python train.py --head_dim=32 --d_mlp=1280 --positions="rope" --rope_fraction=1.0 --qk_norm=false --attn_scale=0.177 --parallel_block=false --init_std_qkv=0.0214 --optimizer="adam_variant" --schedule="wsd" --decay_fraction=0.762 --decay_shape="cos" --seq_len=512 --steps=7853
MLP neurons of a small language model. Each row is named by its layer, matrix (up: input weights) and neuron, and shows model dimensions 208-271. Each number is 200 + 40 x the weight over its row's rms, rounded and kept within 0 to 999.
A block is one neuron, or neurons of one layer that tend to fire together. Before each block is what it responds to, as a language model described it from the Wikipedia text at the highest values.

Description: Second or middle pieces of common words split oddly into tokens, such as th in E-th-ical and toge-th-er, cc in O-cc-upation, ver in Go-ver-nment.
L12.up414,164,232,206,165,232,204,146,208,200,131,231,233,197,231,199,158,195,193,129,191,251,180,226,204,170,213,189,174,168,235,241,162,124,220,240,268,261,281,210,224,181,251,162,233,241,181,174,220,100,148,218,187,226,143,219,190,201,270,180,255,150,256,155,220
L12.up419,187,184,236,211,228,211,204,295,205,140,270,222,185,147,259,195,103,191,195,191,173,206,134,209,219,171,182,155,185,246,248,265,184,176,193,220,161,199,136,197,132,251,229,205,215,176,183,148,185,284,182,180,293,200,224,247,228,232,198,149,98,188,219,166
L12.up674,251,200,221,225,285,203,192,249,156,97,241,225,205,177,126,163,192,197,141,217,222,240,191,205,159,179,166,174,137,189,252,217,198,181,185,273,175,174,192,72,168,189,215,185,256,199,247,231,149,266,268,229,196,188,221,166,235,181,196,211,211,253,231,161
L12.up779,142,129,283,229,211,246,141,244,223,159,196,184,198,231,197,269,210,130,137,153,117,159,171,209,203,192,190,186,240,199,169,200,183,157,318,203,191,224,220,238,184,245,172,267,177,186,269,201,208,165,212,241,197,139,176,195,198,225,200,198,305,136,224,222
L12.up800,185,233,175,229,205,99,142,202,180,157,220,193,227,198,85,233,174,163,193,148,207,154,231,220,237,143,254,201,250,152,196,251,259,184,246,165,216,195,192,129,166,189,175,170,174,191,186,144,191,230,154,130,184,216,226,134,149,247,202,258,273,226,152,209
L12.up1089,180,213,226,217,250,204,208,237,209,156,181,231,189,224,116,266,133,186,206,123,149,144,182,166,181,193,243,216,285,231,241,225,184,146,207,145,190,168,192,135,212,177,221,186,171,173,238,236,241,175,218,209,185,186,241,210,173,226,185,155,229,104,269,217
L12.up1165,191,157,210,200,194,183,214,181,248,160,186,253,249,249,146,243,188,227,188,159,192,225,218,195,223,172,256,195,184,233,157,170,206,196,174,160,114,248,159,175,259,231,236,205,143,198,238,203,232,178,200,147,181,190,200,231,298,216,226,196,158,142,236,232
L12.up1254,150,149,235,237,230,168,198,218,181,123,128,242,207,255,257,142,215,202,200,118,146,174,208,234,200,190,226,143,246,247,161,173,265,199,188,221,241,231,204,132,256,202,187,229,82,214,208,232,261,160,150,199,221,201,205,191,182,236,212,153,238,155,273,256

Description: Word-piece fragments inside a word just begun, often capitalized names or titles in lists and infoboxes, e.g. M-ed-al, Cha-mb-ers, F-ed-eral.
L12.up75,271,209,221,174,201,195,235,248,219,171,214,181,219,187,216,197,207,270,160,215,190,212,125,176,237,222,198,216,212,232,207,226,120,237,273,191,235,189,152,173,162,248,151,205,199,214,215,159,191,205,155,214,261,203,124,227,202,161,189,186,156,185,245,272
L12.up257,181,182,182,195,169,197,262,179,177,126,205,193,118,222,200,209,231,235,215,224,211,206,261,202,191,185,167,235,196,165,128,260,207,137,229,141,223,130,177,209,200,157,175,115,150,184,246,138,244,230,245,135,129,247,225,215,244,212,222,174,223,215,97,154
L12.up290,184,183,185,199,233,173,260,225,206,162,188,218,203,278,210,193,194,213,181,176,106,115,253,131,213,157,277,170,248,218,226,160,214,169,204,146,286,130,168,228,193,188,215,205,186,189,184,174,248,213,188,202,193,202,236,213,225,244,199,142,199,114,217,221
L12.up543,250,224,323,245,241,151,155,257,191,154,203,186,255,196,177,203,169,195,134,243,122,159,147,203,154,230,121,217,202,203,242,181,144,180,192,192,200,213,154,173,172,130,275,180,130,181,222,164,226,175,218,205,225,190,234,202,279,156,187,132,209,290,237,201
L12.up616,149,262,270,196,301,200,270,210,181,242,108,192,178,113,218,166,239,149,226,104,145,189,237,199,184,170,133,152,236,216,196,231,246,160,249,237,228,189,148,221,126,165,165,242,165,193,203,156,232,220,146,187,203,217,189,273,160,211,205,179,218,246,247,180
L12.up1158,205,218,206,232,180,145,224,234,207,203,303,219,209,221,248,79,219,236,172,228,255,226,183,206,185,234,226,255,240,172,125,135,189,177,217,165,112,169,240,238,236,154,120,130,145,211,193,159,209,199,132,238,276,198,204,148,201,164,209,276,186,209,278,215
L12.up1181,202,247,199,218,168,137,171,223,208,208,216,201,201,228,250,210,140,130,150,237,131,179,240,163,198,138,249,165,201,133,230,255,279,239,229,151,245,158,234,262,185,212,265,189,220,179,160,231,189,204,199,204,238,232,222,267,221,203,197,138,124,165,203,240
L12.up1190,210,210,212,206,177,196,200,189,239,245,163,174,238,202,130,168,200,208,210,180,170,224,181,149,242,151,172,196,170,225,230,214,158,178,268,167,183,211,241,265,231,210,204,135,212,206,179,198,167,166,299,148,160,202,154,220,159,102,185,221,195,67,197,188

Description: Fires on short word pieces inside a longer word split into several tokens, in names and common words, e.g. Black-po-ol, Meiklejo-h-n, te-ach-er, co-ckpit.
L5.up315,195,201,202,284,266,138,197,201,184,160,231,185,285,176,147,176,181,238,201,102,240,185,158,256,177,243,245,176,233,128,156,158,67,171,200,233,181,118,272,140,144,231,196,296,195,211,195,275,132,171,172,159,200,192,185,178,193,187,180,208,221,188,211,224

Description: The first short fragment of a word split into pieces, often after a hyphen or in names, as in Me(mphis), -ba(sed), fe(udalism), o(ak).
L5.up859,274,220,184,150,152,235,161,219,176,221,174,200,201,168,198,211,198,226,162,228,272,161,174,162,170,139,228,270,194,187,225,151,208,176,157,185,255,241,153,171,192,126,156,221,238,162,171,277,140,220,184,157,212,194,183,188,156,252,193,192,212,207,218,228

Description: Word-piece fragments inside an unfinished word, mostly "ho" and "ver" right after a capital or prefix, as in P-ho-enix, a-ver-age, neighbour-ho-od.
L4.up361,249,165,177,171,117,186,169,181,161,140,255,209,163,191,133,250,248,191,231,217,203,181,143,112,200,182,150,183,189,304,222,264,197,191,311,196,164,208,187,191,228,148,230,157,222,178,176,204,142,250,162,219,201,195,250,177,192,170,199,185,209,200,221,236
L4.up374,215,225,199,178,187,224,58,158,180,188,252,152,185,136,178,151,226,260,192,70,190,230,170,188,220,122,204,224,141,67,207,210,234,176,165,187,197,184,160,226,190,219,181,138,217,203,181,165,289,195,188,185,111,176,239,112,241,157,160,162,230,194,173,216
L4.up483,197,199,167,263,235,181,176,258,213,186,249,194,176,250,178,190,153,262,176,251,224,175,268,208,179,103,181,230,236,238,234,258,244,171,126,267,193,273,208,125,227,270,281,168,267,224,158,199,194,215,165,163,239,207,194,161,225,252,223,260,234,188,101,171
L4.up546,255,265,98,248,179,214,185,231,200,177,235,172,160,244,125,169,220,178,241,181,193,198,246,178,193,333,187,245,142,195,169,171,258,186,239,232,165,227,231,196,174,211,203,220,216,176,174,185,194,221,177,213,94,245,226,215,208,171,170,192,229,161,174,231
L4.up818,223,146,221,205,173,184,182,231,256,233,210,191,200,229,182,205,179,235,212,196,167,176,158,198,188,156,153,241,221,230,177,268,216,162,230,180,223,203,181,159,185,203,177,229,218,188,229,193,214,182,197,215,156,235,252,157,248,197,199,166,140,163,219,194
L4.up915,150,197,163,175,221,242,197,222,169,217,137,186,155,190,232,179,207,155,160,226,272,198,171,201,187,226,184,191,191,153,218,183,143,199,159,236,268,105,212,275,194,179,188,220,166,163,208,142,187,214,164,163,213,213,194,208,197,181,236,222,266,229,173,170
L4.up1201,219,211,182,233,137,153,170,172,191,220,174,180,107,210,177,215,136,214,179,246,172,164,235,172,221,197,139,238,162,198,161,207,201,228,271,210,170,196,202,213,242,175,168,253,187,209,189,186,233,270,114,229,185,179,147,228,252,192,166,211,261,252,230,237
L4.up1203,203,222,322,166,147,221,215,196,252,137,187,240,146,217,283,165,186,158,217,243,195,204,240,212,244,232,216,224,109,224,189,263,232,219,207,174,120,268,168,154,185,205,259,214,239,196,208,215,199,211,218,221,132,166,181,304,168,177,202,201,207,243,145,204

Description: Opening pieces of words that continue over several tokens, mostly names in tables or lists, especially Da (Daniels, Dawson, Dave), Ber(nard), d(rummer).
L4.up120,246,189,225,144,89,180,240,165,206,166,148,190,208,282,148,236,286,166,263,204,194,258,201,158,210,147,228,213,130,216,238,246,214,200,218,130,147,243,238,165,194,175,192,202,251,247,196,146,170,212,120,195,163,213,228,209,183,144,183,139,227,229,203,149
L4.up131,198,236,168,223,185,178,298,144,197,159,210,196,309,232,188,201,170,280,181,194,229,234,187,200,167,225,214,198,195,186,210,283,160,226,307,204,130,196,204,170,112,253,245,174,158,187,240,260,135,213,194,166,155,189,261,177,241,197,214,218,130,153,193,239
L4.up372,197,157,212,240,175,118,265,214,204,179,195,179,254,260,225,220,207,250,150,226,234,204,165,258,200,233,223,213,198,134,254,223,286,292,210,156,164,235,243,179,147,207,245,102,190,164,203,173,222,173,209,199,104,199,199,229,157,168,170,253,233,247,255,230
L4.up652,177,236,166,169,151,168,190,209,152,219,203,233,203,280,184,187,210,178,166,311,224,137,173,162,180,262,152,220,171,170,193,256,218,237,193,207,185,187,196,141,182,197,216,207,214,158,170,223,168,204,166,179,172,225,155,276,187,201,202,229,231,184,82,220
L4.up679,210,174,189,249,209,214,243,212,192,224,233,185,224,196,112,221,193,238,201,207,206,255,272,191,148,213,265,150,210,212,138,288,157,188,217,225,148,238,234,80,205,219,252,163,203,205,267,184,209,206,165,251,219,251,192,117,239,261,225,237,233,223,193,250
L4.up766,144,131,268,167,197,155,247,208,237,196,227,203,218,187,166,250,203,177,131,184,193,122,184,187,137,192,149,226,260,248,224,246,191,210,133,218,131,202,162,277,318,154,177,211,174,187,204,183,195,180,185,245,229,216,141,215,185,143,211,193,28,197,189,219
L4.up919,226,245,210,116,107,129,291,197,240,279,175,178,195,160,204,154,236,225,239,195,237,165,202,236,216,215,255,140,181,174,221,192,154,243,205,178,159,199,167,60,194,259,192,185,183,181,219,274,173,200,223,283,248,211,224,272,172,261,210,233,195,238,224,208
L4.up1110,230,153,158,166,128,204,174,272,177,208,200,203,215,190,276,212,180,184,193,238,203,192,270,248,147,206,120,206,204,223,239,227,145,209,215,193,230,214,147,116,190,239,244,203,198,177,247,180,202,204,183,142,218,205,188,170,200,197,207,185,149,270,171,129